Weights of a small transformer language model: capped logits, a variant of Adam for these matrices.
MLP neurons of a small language model. Each row is named by its layer, matrix (gate and up: input weights) and neuron, and shows model dimensions 32-159. Each number is 50 + 10 x the weight over its row's rms, rounded and kept within 0 to 99. A neuron's up and down rows have the sign that makes its largest values positive.
Before each neuron's rows, "fires after" lists the tokens most often just before its 100 highest values on Wikipedia text that the model never trained on.

fires after: " ", " |", "–"
L14.gate350:50 52 58 49 46 25 63 67 37 56 49 46 56 56 47 46 41 28 43 34 44 49 41 38 55 72 58 67 54 48 47 41 44 52 55 39 54 70 67 55 34 55 35 43 37 33 57 49 47 51 54 40 38 43 53 53 51 57 65 39 55 59 60 48 52 73 62 41 59 48 50 56 59 65 51 42 31 49 36 41 38 49 56 45 37 49 58 63 49 34 75 66 59 46 50 42 70 61 43 53 64 38 57 52 44 30 43 50 63 33 41 52 42 55 61 62 44 54 54 45 49 40 40 47 49 37 58 48
L14.up350:59 45 54 61 57 46 62 53 53 62 58 53 47 59 63 56 70 63 60 56 52 54 28 59 60 54 64 50 54 46 55 53 63 41 60 68 42 48 22 46 43 71 53 48 48 41 34 52 47 28 48 42 49 53 69 62 38 62 52 37 36 56 48 59 54 42 50 35 39 44 52 37 43 44 41 51 48 42 45 55 45 47 47 47 48 41 53 59 45 41 43 42 64 60 43 47 39 41 55 46 54 45 49 50 39 46 49 55 42 63 42 46 50 55 49 56 63 43 49 61 61 60 45 54 48 31 60 42

fires after: " (", ".\n\n", " \"", "\n", "===\n", " un"
L4.gate196:76 43 56 56 22 34 51 59 48 44 64 53 49 75 51 49 54 44 60 37 36 52 57 50 47 52 40 56 63 46 44 39 43 60 47 34 62 40 33 36 63 47 44 60 52 50 54 47 55 58 53 62 45 68 56 61 40 52 45 57 36 67 57 55 48 54 45 44 45 37 59 74 56 49 50 40 55 50 41 43 63 60 37 42 38 62 54 59 63 33 53 36 56 46 44 44 41 56 64 51 57 67 53 61 53 41 26 60 54 45 46 35 24 37 46 48 41 45 60 65 36 53 33 57 41 50 43 61
L4.up196:71 58 57 60 54 58 55 48 48 63 39 36 45 63 51 41 66 41 50 55 41 55 48 45 44 55 45 48 32 39 54 51 51 53 36 49 44 46 41 50 52 66 63 40 44 25 36 50 62 40 36 44 62 50 41 58 66 71 66 53 51 46 51 54 67 58 53 59 51 60 48 37 57 40 61 40 66 49 44 53 38 40 36 45 65 55 59 55 51 48 56 68 37 48 53 45 52 50 42 49 51 43 73 30 67 43 36 42 58 52 54 47 40 39 38 51 55 62 49 60 44 64 71 53 57 34 51 46

fires after: ".", "0", "^{", " ", " N", "1"
L7.gate61:51 45 58 51 30 60 62 67 53 61 46 44 47 61 38 48 57 65 64 56 57 31 29 34 55 56 52 52 64 45 54 37 26 49 44 53 55 69 51 56 47 68 38 38 61 55 57 57 49 31 42 41 45 62 71 65 59 31 43 70 51 46 40 50 35 59 45 62 67 42 26 51 53 56 43 42 38 52 65 55 49 52 63 53 41 37 45 45 48 52 69 60 63 66 55 51 42 62 58 70 45 52 43 55 53 62 44 44 59 54 62 51 48 53 43 63 54 65 63 56 61 39 48 60 50 38 34 58
L7.up61:51 47 50 57 59 39 44 54 53 49 58 60 69 46 47 29 45 61 59 42 46 50 32 51 51 64 35 67 44 47 44 58 40 52 55 29 45 46 46 24 48 42 32 64 53 39 50 36 36 45 53 50 51 59 45 63 42 37 50 27 48 57 33 54 71 52 29 41 59 59 57 52 40 62 63 50 44 50 76 34 50 70 62 56 45 61 61 48 42 51 65 56 56 53 65 53 47 48 52 34 41 67 69 62 38 60 52 51 44 66 47 53 43 49 64 39 49 63 48 64 47 25 60 68 46 48 44 68

fires after: " ", " (", " |"
L12.gate445:59 49 69 56 64 47 51 39 47 56 58 51 60 37 52 39 39 57 55 36 53 62 59 62 56 44 50 41 56 71 37 36 56 46 43 48 57 54 53 32 41 57 62 52 69 62 54 55 38 59 66 42 52 40 50 44 43 65 34 58 42 49 51 42 59 61 60 37 31 35 51 61 64 48 54 43 49 47 30 46 47 38 48 51 41 37 37 72 55 43 43 72 58 56 50 49 31 48 42 52 41 51 51 46 70 35 50 39 61 59 33 33 42 43 49 45 44 48 65 51 56 39 37 43 47 45 41 61
L12.up445:50 39 47 51 57 49 49 54 52 58 49 48 30 74 55 49 46 34 44 61 56 56 56 48 33 40 38 57 41 52 33 60 45 66 54 58 69 60 37 34 57 68 34 38 56 51 64 53 58 51 53 43 48 57 42 46 60 60 70 43 45 40 52 45 55 61 46 48 61 40 29 55 62 50 28 39 40 41 50 52 59 55 55 58 33 42 54 56 46 47 44 42 56 67 70 49 48 37 55 50 65 54 53 35 59 39 58 71 67 50 43 55 42 48 41 40 36 39 59 43 50 41 47 56 62 53 43 35

fires after: " University", ".", ".\n\n"
L7.gate244:25 36 39 54 30 48 33 62 46 43 48 46 66 57 58 24 62 67 51 56 61 38 57 54 48 56 46 60 51 47 37 46 58 39 59 65 46 49 51 54 55 55 45 62 62 55 44 47 56 60 62 54 51 74 53 55 38 50 29 63 70 57 51 59 33 53 43 38 54 35 76 45 48 43 51 39 42 61 39 58 63 59 58 51 48 49 58 44 73 29 50 58 39 35 70 65 48 43 59 46 41 55 51 49 55 56 58 47 54 50 48 35 45 58 54 44 40 39 51 60 52 48 41 49 62 43 51 50
L7.up244:34 50 60 60 78 54 42 39 44 36 55 56 35 60 69 40 42 47 52 54 55 49 45 50 56 36 53 44 48 45 55 38 70 49 38 56 59 68 47 55 47 43 44 52 36 55 46 50 64 41 45 49 29 48 36 31 57 71 56 50 49 51 36 46 53 67 51 49 41 41 59 42 47 46 48 61 59 51 42 56 44 48 45 40 43 55 44 54 76 60 51 73 46 63 40 45 64 54 55 55 50 42 54 41 47 64 50 50 53 58 72 41 52 39 45 61 44 52 49 52 46 44 54 46 49 38 46 70

fires after: ".", ",", " ", ":"
L6.gate469:46 55 59 63 54 26 52 37 47 68 61 50 55 56 24 47 32 40 59 61 44 53 61 42 42 32 45 70 57 39 45 68 45 48 53 64 52 44 51 64 57 38 51 45 50 52 57 65 58 50 32 42 49 36 59 42 37 54 49 33 47 66 45 59 39 53 58 62 48 49 53 25 34 47 54 45 68 64 49 29 53 60 52 47 35 42 44 38 56 54 56 49 63 52 45 38 49 57 50 54 53 38 41 30 44 40 56 48 57 38 43 32 52 48 45 64 50 58 34 44 67 26 52 60 35 64 49 58
L6.up469:70 49 61 51 41 44 48 55 47 58 51 52 35 58 48 27 48 20 45 62 67 47 54 45 51 40 43 76 73 48 50 46 57 76 47 37 58 39 56 49 57 45 43 54 48 48 41 46 60 56 51 51 26 44 62 55 42 56 56 40 56 56 54 38 43 52 44 49 47 44 39 47 50 39 43 51 62 48 61 46 41 60 60 65 45 49 71 51 46 57 69 48 33 53 48 39 52 20 66 57 32 49 42 29 59 46 39 49 58 51 15 50 58 47 49 75 53 51 43 56 44 54 54 53 51 39 53 40

fires after: " |", " on", "On", "-"
L13.gate532:45 52 55 57 44 39 49 56 50 45 35 62 54 63 50 46 41 53 54 57 42 60 58 46 43 40 40 49 46 38 24 31 44 55 50 49 78 60 39 60 57 53 55 43 53 51 60 43 51 46 69 41 33 21 61 67 54 50 56 76 55 58 61 57 74 64 42 34 45 69 42 51 48 67 52 47 44 53 49 77 34 70 52 61 51 41 44 52 58 49 46 57 56 53 57 36 39 52 55 57 46 50 59 36 56 45 54 46 71 69 38 37 46 54 41 44 20 57 58 52 45 72 39 46 49 62 50 58
L13.up532:72 56 38 39 56 60 38 64 64 74 33 49 28 63 51 50 46 54 40 66 57 56 48 48 36 42 43 47 59 47 59 41 51 47 44 44 42 54 48 38 60 48 53 57 30 45 52 50 42 42 60 53 46 46 55 51 49 58 45 54 43 59 33 63 46 53 55 42 41 61 45 50 62 45 43 53 59 40 46 54 53 35 54 45 38 30 43 46 73 72 51 28 52 62 46 49 63 38 56 41 31 57 65 44 63 50 29 47 54 66 57 61 36 46 48 45 54 20 52 61 49 60 43 54 36 42 51 51

fires after: "\n", ")\n", "0", " (", " a"
L6.gate58:53 56 50 63 56 50 48 74 56 39 52 46 66 51 42 34 59 51 47 29 44 44 29 51 45 66 48 49 58 42 46 31 45 53 61 37 42 58 35 48 40 64 51 44 55 44 47 37 50 54 53 47 62 59 31 63 49 48 61 55 61 60 54 56 38 51 43 54 44 36 60 54 59 50 41 61 37 55 57 56 48 53 40 41 55 67 59 53 52 50 53 44 50 49 57 64 51 40 21 72 52 45 47 37 55 53 59 50 52 60 34 50 41 71 42 50 28 51 47 73 39 53 42 47 47 51 53 71
L6.up58:40 47 30 52 59 53 54 48 54 47 53 43 52 34 57 62 53 50 37 65 46 62 55 54 54 63 26 62 35 52 44 42 45 39 33 45 43 60 25 28 51 40 57 66 52 42 50 43 39 39 56 48 50 39 34 53 53 52 33 51 63 58 68 58 62 71 51 51 31 41 50 64 61 56 57 62 37 44 63 54 55 54 33 47 44 42 29 41 55 43 58 38 53 52 53 45 38 52 47 39 35 43 45 40 50 42 56 46 38 34 51 35 40 40 33 64 47 57 43 59 56 52 46 56 62 51 48 47

fires after: " ", " +", " |", " the"
L6.gate344:46 44 68 61 64 48 64 28 45 70 35 58 37 43 17 67 37 57 57 40 51 55 61 46 39 54 49 67 47 53 73 54 43 54 49 68 50 62 62 44 47 59 45 56 57 49 74 66 38 54 36 47 55 56 58 60 57 37 63 41 49 42 61 55 47 59 42 40 42 54 51 56 69 54 52 33 69 64 59 38 46 42 43 41 43 27 67 45 40 34 48 43 64 56 52 40 53 66 39 71 50 57 38 54 45 41 46 50 34 42 56 51 62 65 43 45 49 40 58 62 47 56 38 64 33 47 58 40
L6.up344:59 47 53 40 50 49 59 34 50 42 60 61 71 55 52 55 38 47 61 72 51 57 62 58 54 42 58 40 51 40 63 51 62 44 51 45 53 52 42 40 39 55 57 35 40 52 45 47 52 45 53 57 40 54 57 53 64 63 37 42 40 54 59 46 48 68 46 53 39 55 36 56 40 53 53 59 72 56 58 43 67 53 60 45 55 53 62 60 39 48 48 58 35 22 50 57 68 55 58 39 69 46 57 49 49 62 46 56 55 39 33 68 55 53 53 51 52 57 51 47 47 47 60 44 38 48 40 46

fires after: " |\n", "|", " |", " the"
L2.gate224:67 45 55 53 40 55 38 41 26 46 41 63 58 40 56 32 51 32 60 54 35 39 52 47 57 32 49 39 40 60 57 42 47 60 48 23 57 53 57 60 21 43 66 65 37 41 78 69 51 48 60 54 45 39 25 67 39 37 47 55 43 43 52 47 65 56 34 50 48 63 49 44 48 57 49 42 50 41 38 47 41 52 60 55 57 56 77 49 36 54 41 42 57 49 60 40 52 41 57 55 45 41 65 72 50 56 65 47 58 64 39 38 48 44 66 39 73 42 53 51 36 40 47 27 67 63 46 45
L2.up224:34 52 42 33 47 53 60 46 46 51 50 56 63 48 63 56 35 43 54 32 34 45 47 44 48 41 62 62 51 67 53 48 50 59 47 36 48 46 59 48 51 44 47 51 36 52 32 58 39 59 43 45 48 70 52 57 59 38 48 44 33 34 73 61 68 53 45 75 47 63 40 48 43 41 32 33 52 62 50 77 43 65 47 27 51 41 63 38 41 53 48 46 60 36 43 55 52 48 60 27 64 61 36 64 46 42 49 63 44 47 48 61 48 42 40 39 54 42 56 28 55 37 43 54 50 63 56 51

fires after: " in", " ", " New", " of", " (", " to"
L10.gate66:61 51 42 40 56 26 46 49 50 46 54 46 49 54 56 56 40 54 60 46 57 50 63 57 42 38 36 59 62 36 37 42 70 54 55 47 68 46 53 53 54 44 54 39 56 53 48 62 49 45 35 51 55 43 41 65 42 43 38 64 28 65 35 42 52 67 48 61 65 47 37 48 40 43 42 39 65 44 56 54 35 51 51 62 43 51 49 62 68 58 52 55 63 51 39 37 41 44 49 64 59 30 51 38 50 30 39 58 54 67 69 55 37 44 36 54 39 71 61 43 68 50 56 48 60 54 52 47
L10.up66:55 55 49 60 61 36 53 54 42 48 35 43 64 59 29 48 46 48 45 54 45 45 61 41 48 54 40 52 55 53 53 41 54 50 50 54 31 15 60 58 46 39 31 46 47 56 48 52 49 55 49 53 45 31 63 44 31 50 54 44 50 53 52 46 50 46 51 39 32 54 57 47 60 44 61 61 44 44 36 45 59 69 57 42 58 53 37 52 36 62 41 44 71 47 39 53 56 46 39 72 41 50 66 32 47 60 51 70 58 34 31 53 37 61 49 62 46 64 61 72 52 42 55 54 50 51 51 53

fires after: " |", "L", ",", " United"
L12.gate298:46 72 44 66 52 37 55 43 44 63 33 59 44 52 53 40 42 50 47 62 32 73 57 41 42 62 53 36 50 22 44 47 47 57 35 63 44 43 41 48 52 34 55 35 45 49 43 54 32 48 43 56 55 54 40 52 60 52 48 49 40 42 64 61 40 53 47 33 57 36 51 51 67 38 46 39 67 43 61 51 69 54 44 50 44 54 48 66 56 59 44 56 67 49 34 41 36 57 66 49 49 51 63 59 54 59 53 41 54 38 71 35 59 42 38 47 56 33 52 34 40 43 60 50 56 71 52 47
L12.up298:44 41 52 50 69 51 64 39 49 64 56 53 52 53 44 46 48 64 53 47 38 61 53 43 34 40 42 71 44 17 52 46 41 59 46 56 49 28 46 45 50 42 56 52 51 57 53 44 55 44 50 56 66 41 67 56 49 56 40 41 47 40 54 44 24 46 46 56 50 49 51 57 51 70 33 44 53 51 54 48 61 59 51 48 55 56 59 50 56 54 57 55 45 34 47 50 48 52 32 39 70 53 55 46 52 44 64 42 59 56 60 51 55 61 59 54 47 49 60 63 44 46 40 57 44 48 46 50

fires after: " |", ";"
L2.gate382:42 50 53 46 46 46 53 26 44 46 46 57 58 48 55 60 55 48 52 43 51 46 47 78 51 53 44 49 58 39 46 47 56 44 59 43 68 64 71 32 33 65 54 52 53 75 74 48 30 41 48 56 17 46 61 58 49 41 58 33 39 54 64 52 43 54 37 49 47 51 43 61 57 55 44 41 71 52 38 69 50 52 51 67 47 55 72 47 36 38 49 46 67 56 60 54 39 47 67 57 59 39 34 50 39 45 63 50 47 59 43 50 51 52 54 52 54 56 53 57 32 57 45 41 56 54 41 38
L2.up382:37 37 35 44 51 40 51 46 60 32 58 57 55 38 40 52 38 39 39 47 68 68 50 56 57 40 49 49 49 56 61 62 53 53 46 39 47 58 44 56 61 44 70 63 49 56 68 58 26 45 54 62 39 40 43 39 43 59 66 59 45 38 47 35 65 40 35 48 55 62 51 58 54 48 37 39 54 45 41 42 50 43 57 45 48 29 60 46 39 64 51 28 47 45 40 48 58 38 47 48 52 51 52 41 46 33 43 43 50 47 48 57 50 40 53 54 59 49 49 51 45 65 49 29 58 53 56 57

fires after: ",", " of", " |", " New"
L10.gate446:46 44 50 58 59 42 49 61 33 36 55 58 46 44 50 48 65 42 53 57 36 44 49 54 61 58 45 44 71 60 37 52 57 39 46 42 52 61 50 56 41 57 72 23 41 48 41 52 56 65 66 43 60 34 53 43 47 43 35 50 49 31 45 32 49 55 58 58 33 28 55 46 72 39 63 48 35 54 41 56 50 51 36 43 70 58 41 49 47 53 47 56 45 55 49 41 45 46 35 59 53 44 31 52 44 55 38 61 39 49 25 33 51 64 45 63 52 71 49 40 50 39 59 34 59 52 41 48
L10.up446:58 52 40 52 55 51 28 61 35 56 38 55 45 48 50 48 29 37 49 51 63 50 51 47 58 65 43 62 59 48 40 45 44 36 53 43 45 32 50 44 57 44 73 49 38 51 49 53 43 42 33 25 40 43 61 54 45 66 55 42 52 56 47 63 48 58 56 45 61 55 25 57 53 49 37 37 72 42 82 53 54 40 44 47 42 40 57 55 38 47 56 59 54 53 46 56 58 47 68 50 57 59 40 32 60 44 50 52 59 55 45 40 35 49 43 48 37 54 43 44 68 51 45 69 54 39 60 52

fires after: " |"
L11.gate34:59 41 34 56 54 29 50 40 38 72 47 63 38 76 60 60 28 47 34 49 30 50 59 42 55 58 47 58 50 35 57 47 60 47 42 47 32 62 51 55 46 45 32 54 58 35 58 54 39 40 57 52 55 49 43 60 64 57 43 43 53 67 58 45 56 61 57 51 46 39 61 46 37 49 50 49 53 58 45 42 51 62 52 55 60 35 51 64 52 45 78 73 58 45 52 51 57 51 46 50 40 58 56 60 39 50 54 59 47 56 55 42 58 54 44 65 51 44 63 55 40 33 55 53 41 43 51 43
L11.up34:52 46 53 66 47 41 68 30 53 59 53 61 59 58 50 58 44 68 46 53 44 67 52 44 60 48 42 49 49 28 44 27 47 55 39 59 48 53 57 64 44 61 47 43 68 46 53 38 37 64 59 63 48 60 71 51 62 55 46 72 48 39 64 48 30 59 57 52 36 32 61 56 51 41 47 49 42 38 47 48 47 58 50 49 76 41 52 58 51 60 54 59 31 55 46 57 50 58 53 39 47 50 48 48 46 84 60 45 54 57 52 32 56 53 62 55 49 47 56 57 57 41 48 48 32 37 61 49

fires after: " ", ".", " (", "′"
L13.gate195:53 43 53 41 46 47 59 49 60 41 69 35 45 66 30 52 66 72 57 73 53 47 45 41 45 34 20 60 55 43 50 60 33 62 57 44 69 44 40 57 45 51 48 67 49 73 46 58 71 53 50 35 42 48 59 59 44 53 41 46 55 58 53 56 42 43 54 52 51 42 53 76 46 48 37 37 53 46 48 48 25 50 55 46 63 44 53 56 47 52 65 40 46 67 56 29 44 58 56 48 49 57 43 51 55 46 42 59 46 53 47 45 28 44 57 65 42 65 45 41 58 41 41 57 34 40 36 47
L13.up195:42 48 71 62 50 39 53 62 63 50 32 45 43 72 64 36 48 56 64 49 57 44 48 58 45 58 54 61 62 68 38 55 60 48 53 32 71 40 57 48 58 50 53 50 58 35 52 46 64 64 53 47 46 58 50 49 39 52 52 39 61 53 60 32 47 52 64 20 44 33 58 52 43 59 50 57 61 51 50 35 57 56 50 42 54 57 41 51 41 53 67 53 68 50 46 52 33 53 44 61 41 41 49 43 46 61 41 59 40 54 32 74 60 59 53 48 66 47 50 56 56 49 47 48 52 47 60 69

fires after: " "
L10.gate238:46 72 42 63 54 49 53 34 72 46 46 55 63 42 48 51 40 56 44 44 60 55 53 48 35 44 52 52 62 32 34 40 56 56 50 51 43 56 50 40 62 50 56 42 53 55 53 45 32 45 71 27 59 31 42 55 54 50 65 60 49 32 57 53 48 53 44 41 53 59 38 48 48 61 66 59 57 69 44 58 50 54 45 34 45 29 46 49 45 34 42 45 39 46 53 57 54 50 39 59 30 51 67 41 52 55 61 53 65 57 61 58 59 60 52 58 37 73 55 67 62 49 63 65 50 52 35 48
L10.up238:61 50 43 39 83 43 57 43 59 49 42 59 43 69 37 49 55 53 48 61 56 62 49 45 62 62 45 56 68 52 74 54 61 56 60 62 44 45 38 58 53 48 60 57 41 62 50 69 61 52 42 52 52 45 56 75 54 71 45 48 48 40 37 68 47 36 61 45 44 49 47 33 56 50 51 60 58 37 52 36 51 48 44 25 37 47 43 36 47 43 53 47 58 51 57 44 53 57 60 32 31 63 50 53 44 55 47 51 48 71 48 51 43 47 50 55 68 37 53 54 52 56 54 47 63 56 54 46

fires after: " ", " |", "|", " No", " player", " footballer"
L15.gate53:46 59 53 61 52 47 39 34 47 44 34 39 35 44 41 56 45 47 18 60 51 50 64 48 60 57 35 44 68 47 47 48 30 67 49 65 54 50 51 54 47 67 52 42 36 52 57 69 63 53 51 46 46 57 52 67 48 49 60 49 66 48 46 56 48 39 40 50 60 41 44 30 36 53 38 48 49 48 43 44 61 57 50 57 53 35 67 55 56 46 56 52 64 36 52 53 57 59 44 44 39 33 41 64 62 41 57 32 51 56 57 41 70 51 38 59 49 50 60 59 67 52 46 56 63 54 57 56
L15.up53:30 54 61 55 61 42 43 55 31 32 46 72 37 57 40 27 49 60 44 58 54 46 53 61 68 56 53 55 46 31 55 50 49 44 47 57 38 55 50 56 37 46 65 50 34 58 56 58 53 47 52 38 34 55 55 38 52 44 52 46 57 50 40 35 63 31 39 43 33 30 50 57 53 62 39 51 56 35 48 32 61 52 54 56 45 44 41 43 34 65 51 34 44 54 51 41 59 38 46 31 53 43 32 55 37 50 45 47 42 43 49 56 62 63 55 77 47 47 57 63 48 46 33 36 43 44 65 44

fires after: " ", " |", "0"
L9.gate109:44 53 49 61 41 62 50 62 44 54 55 42 38 43 81 34 47 54 54 46 41 42 64 45 48 50 66 50 51 49 42 54 51 54 41 52 45 52 54 48 54 54 50 51 60 63 61 57 22 54 44 49 50 52 41 56 34 47 45 41 54 62 40 61 43 62 33 42 28 44 63 44 71 53 69 57 45 61 53 61 47 41 55 38 37 29 58 70 51 58 52 59 44 37 54 43 36 35 46 40 52 35 47 64 43 52 53 55 43 73 40 51 60 55 47 51 53 49 56 44 53 51 47 68 46 44 44 55
L9.up109:37 51 34 52 51 48 44 43 45 53 31 46 51 65 32 59 35 54 71 52 42 43 46 47 54 46 68 38 53 60 32 60 70 56 51 60 64 47 57 42 56 51 34 50 38 37 40 48 54 52 48 43 37 46 46 47 52 38 59 58 34 47 56 47 54 41 50 58 55 43 54 43 42 46 54 55 46 29 49 57 51 35 47 53 62 50 36 54 57 56 53 69 54 55 85 33 67 30 67 62 53 43 67 46 52 52 54 78 65 48 44 54 40 57 40 49 64 44 43 48 54 66 52 58 60 50 35 50

fires after: " ", "\n", ".\n\n", " released"
L15.gate239:55 70 55 53 67 48 48 52 51 58 46 67 55 80 47 57 41 58 35 54 59 47 56 63 43 45 53 61 47 60 52 51 69 60 34 42 31 54 52 34 33 50 59 49 62 38 33 36 62 51 60 42 47 53 46 69 47 51 50 42 52 54 41 43 42 78 52 41 50 44 53 54 63 49 51 40 59 51 44 54 51 61 47 50 65 36 52 56 57 47 71 50 48 34 47 57 54 71 42 61 34 58 52 49 58 66 40 46 53 65 34 50 63 70 62 55 51 61 44 71 46 41 37 45 37 37 56 49
L15.up239:67 41 62 61 59 57 31 62 58 40 51 41 45 45 42 46 48 48 37 53 57 60 69 40 58 51 47 66 58 63 35 36 46 56 39 63 41 39 63 42 54 50 54 51 46 44 57 65 47 46 33 46 45 47 50 51 46 48 63 49 44 56 33 38 47 62 44 61 53 43 41 50 50 43 50 31 48 55 41 59 57 52 31 54 44 55 67 84 64 41 44 51 66 50 46 60 61 71 63 49 43 45 55 38 62 67 42 52 63 58 35 72 45 57 47 61 49 30 56 59 48 59 30 38 62 30 52 44

fires after: "\n", "'\n"
L4.gate458:69 57 38 45 51 44 41 70 47 58 54 53 51 74 73 45 41 43 46 47 57 53 75 46 55 53 40 54 61 40 52 47 40 45 43 28 50 36 44 51 45 50 48 70 48 52 61 35 40 50 56 44 47 63 52 60 60 64 53 36 41 65 53 56 38 56 51 55 51 48 47 80 52 34 49 64 56 52 54 40 56 50 46 44 41 45 65 68 55 43 68 56 53 54 49 51 45 58 29 53 59 46 67 47 52 71 43 51 48 61 34 39 44 67 58 47 35 50 53 55 39 56 56 54 42 59 58 54
L4.up458:47 57 34 44 62 51 51 54 35 42 49 43 65 49 40 61 60 53 21 71 49 50 43 59 37 43 36 58 40 58 46 44 61 59 33 36 45 64 49 47 61 54 45 58 30 60 46 63 51 51 44 46 50 44 46 57 58 38 54 58 48 40 40 51 63 66 50 49 35 49 52 47 36 49 55 54 60 36 57 67 37 39 48 52 59 67 53 49 41 53 47 59 54 40 58 50 46 55 47 40 64 67 56 38 44 50 42 48 61 40 48 34 49 57 49 50 60 41 62 64 40 52 43 77 59 43 70 52

fires after: " ", "%", "0", "9", "4", " New"
L10.gate419:57 41 42 51 36 36 35 44 36 55 67 39 56 52 53 38 28 36 38 62 55 54 56 47 39 52 52 43 53 34 27 38 64 46 48 42 44 49 56 35 44 46 50 33 68 48 60 44 37 64 45 33 45 28 43 50 53 54 43 41 47 49 60 36 61 57 74 62 35 50 51 56 51 48 57 56 53 62 31 40 53 35 65 38 42 38 64 57 40 41 59 60 48 52 63 52 50 41 58 55 51 29 56 53 67 50 63 48 51 63 61 42 61 47 47 42 34 34 63 45 38 39 45 56 43 52 46 60
L10.up419:41 43 56 62 54 66 52 40 35 72 57 42 57 54 44 32 63 53 51 47 57 65 50 55 52 43 52 29 40 54 48 45 50 60 46 53 50 66 47 44 58 50 51 49 54 69 40 47 52 52 60 60 50 48 50 35 52 46 53 36 47 53 74 55 37 51 60 32 76 39 64 65 52 32 52 32 48 40 54 61 59 64 49 77 41 54 63 51 63 68 46 47 36 52 55 55 45 53 50 38 68 45 39 57 63 74 47 31 41 65 47 55 42 77 43 38 54 64 40 42 46 44 49 72 59 50 29 54

fires after: " and", ".", " he", " He", ";", ","
L10.gate347:61 50 59 42 54 59 62 37 57 49 64 47 58 43 48 41 51 36 54 43 51 40 57 44 38 48 41 34 49 58 36 68 59 45 66 51 43 50 52 39 59 32 39 42 43 49 53 55 32 60 42 46 32 41 32 61 48 24 34 35 65 43 58 53 44 55 46 43 56 53 48 71 64 64 49 23 50 54 38 66 53 55 55 44 24 58 34 41 44 57 59 44 54 52 53 44 61 68 48 63 46 63 29 73 35 51 46 54 47 58 59 63 63 60 27 37 61 55 73 55 37 60 50 62 56 62 66 47
L10.up347:52 55 32 54 54 53 49 50 57 36 47 60 58 44 37 56 53 60 57 58 64 31 37 49 58 44 71 34 46 55 63 58 44 55 47 34 38 34 48 58 44 40 41 62 21 60 56 42 43 44 45 51 35 54 52 46 26 32 38 46 48 68 62 51 42 55 55 57 55 51 39 50 44 56 50 56 53 37 41 61 53 49 52 42 54 42 46 45 44 60 65 29 39 34 44 55 57 58 43 61 58 50 52 50 40 67 43 48 62 51 42 62 52 30 50 29 63 32 54 54 54 60 42 41 65 59 47 47

fires after: " ", ":", ";", " (", " |", " +"
L14.gate525:31 47 37 63 40 41 48 66 50 66 51 52 56 29 53 49 50 35 60 46 60 33 36 47 43 32 36 79 55 63 48 51 47 59 49 55 64 49 37 36 42 46 47 45 59 47 58 43 76 46 55 41 49 44 52 55 47 57 48 75 58 33 55 38 41 64 59 55 39 35 47 70 44 62 48 37 42 36 34 42 25 48 58 46 61 31 40 46 49 52 55 35 49 41 51 38 49 74 73 59 56 50 36 48 52 53 39 62 38 45 37 43 43 40 43 61 46 35 52 40 38 55 52 62 54 53 37 59
L14.up525:41 48 55 51 61 48 60 59 67 54 53 40 55 46 41 34 44 55 59 56 40 46 73 39 31 40 45 64 43 64 65 58 41 50 35 60 32 38 26 40 68 46 58 57 49 46 50 54 71 34 63 47 65 56 59 47 51 71 63 44 47 58 54 49 39 73 43 52 34 41 44 49 48 50 65 52 54 45 48 44 46 60 52 33 49 53 46 36 50 46 57 38 75 54 42 49 53 41 53 36 48 47 44 57 39 50 30 57 33 56 44 54 40 60 38 42 56 62 49 42 40 60 37 44 45 59 49 55

fires after: " "
L4.gate16:64 59 59 76 42 46 50 55 39 48 52 62 58 51 40 58 44 54 48 60 60 43 42 59 41 58 38 51 59 38 29 54 39 83 50 54 49 41 47 37 56 58 49 61 61 48 59 53 46 60 73 45 45 53 54 36 37 51 40 36 61 62 52 45 18 61 48 47 45 46 31 55 62 67 51 45 65 48 52 60 45 66 62 49 47 39 55 68 54 54 61 55 53 52 53 55 50 31 63 74 59 60 57 38 53 45 45 44 65 63 38 36 49 55 46 56 38 39 67 66 73 40 43 55 39 43 53 61
L4.up16:62 53 47 63 57 44 52 58 50 37 56 55 48 67 67 53 52 44 39 56 54 58 46 55 60 51 32 71 26 53 50 30 68 52 43 59 52 54 32 55 67 62 42 55 68 50 55 55 46 58 37 59 64 41 47 47 75 51 52 58 56 50 44 47 41 49 62 51 57 44 42 53 47 59 65 51 61 52 44 51 65 45 44 62 53 60 57 55 61 56 44 82 53 62 46 48 50 51 43 35 51 54 56 50 65 32 53 61 52 50 54 52 26 30 44 34 62 41 46 60 47 49 39 44 48 59 62 55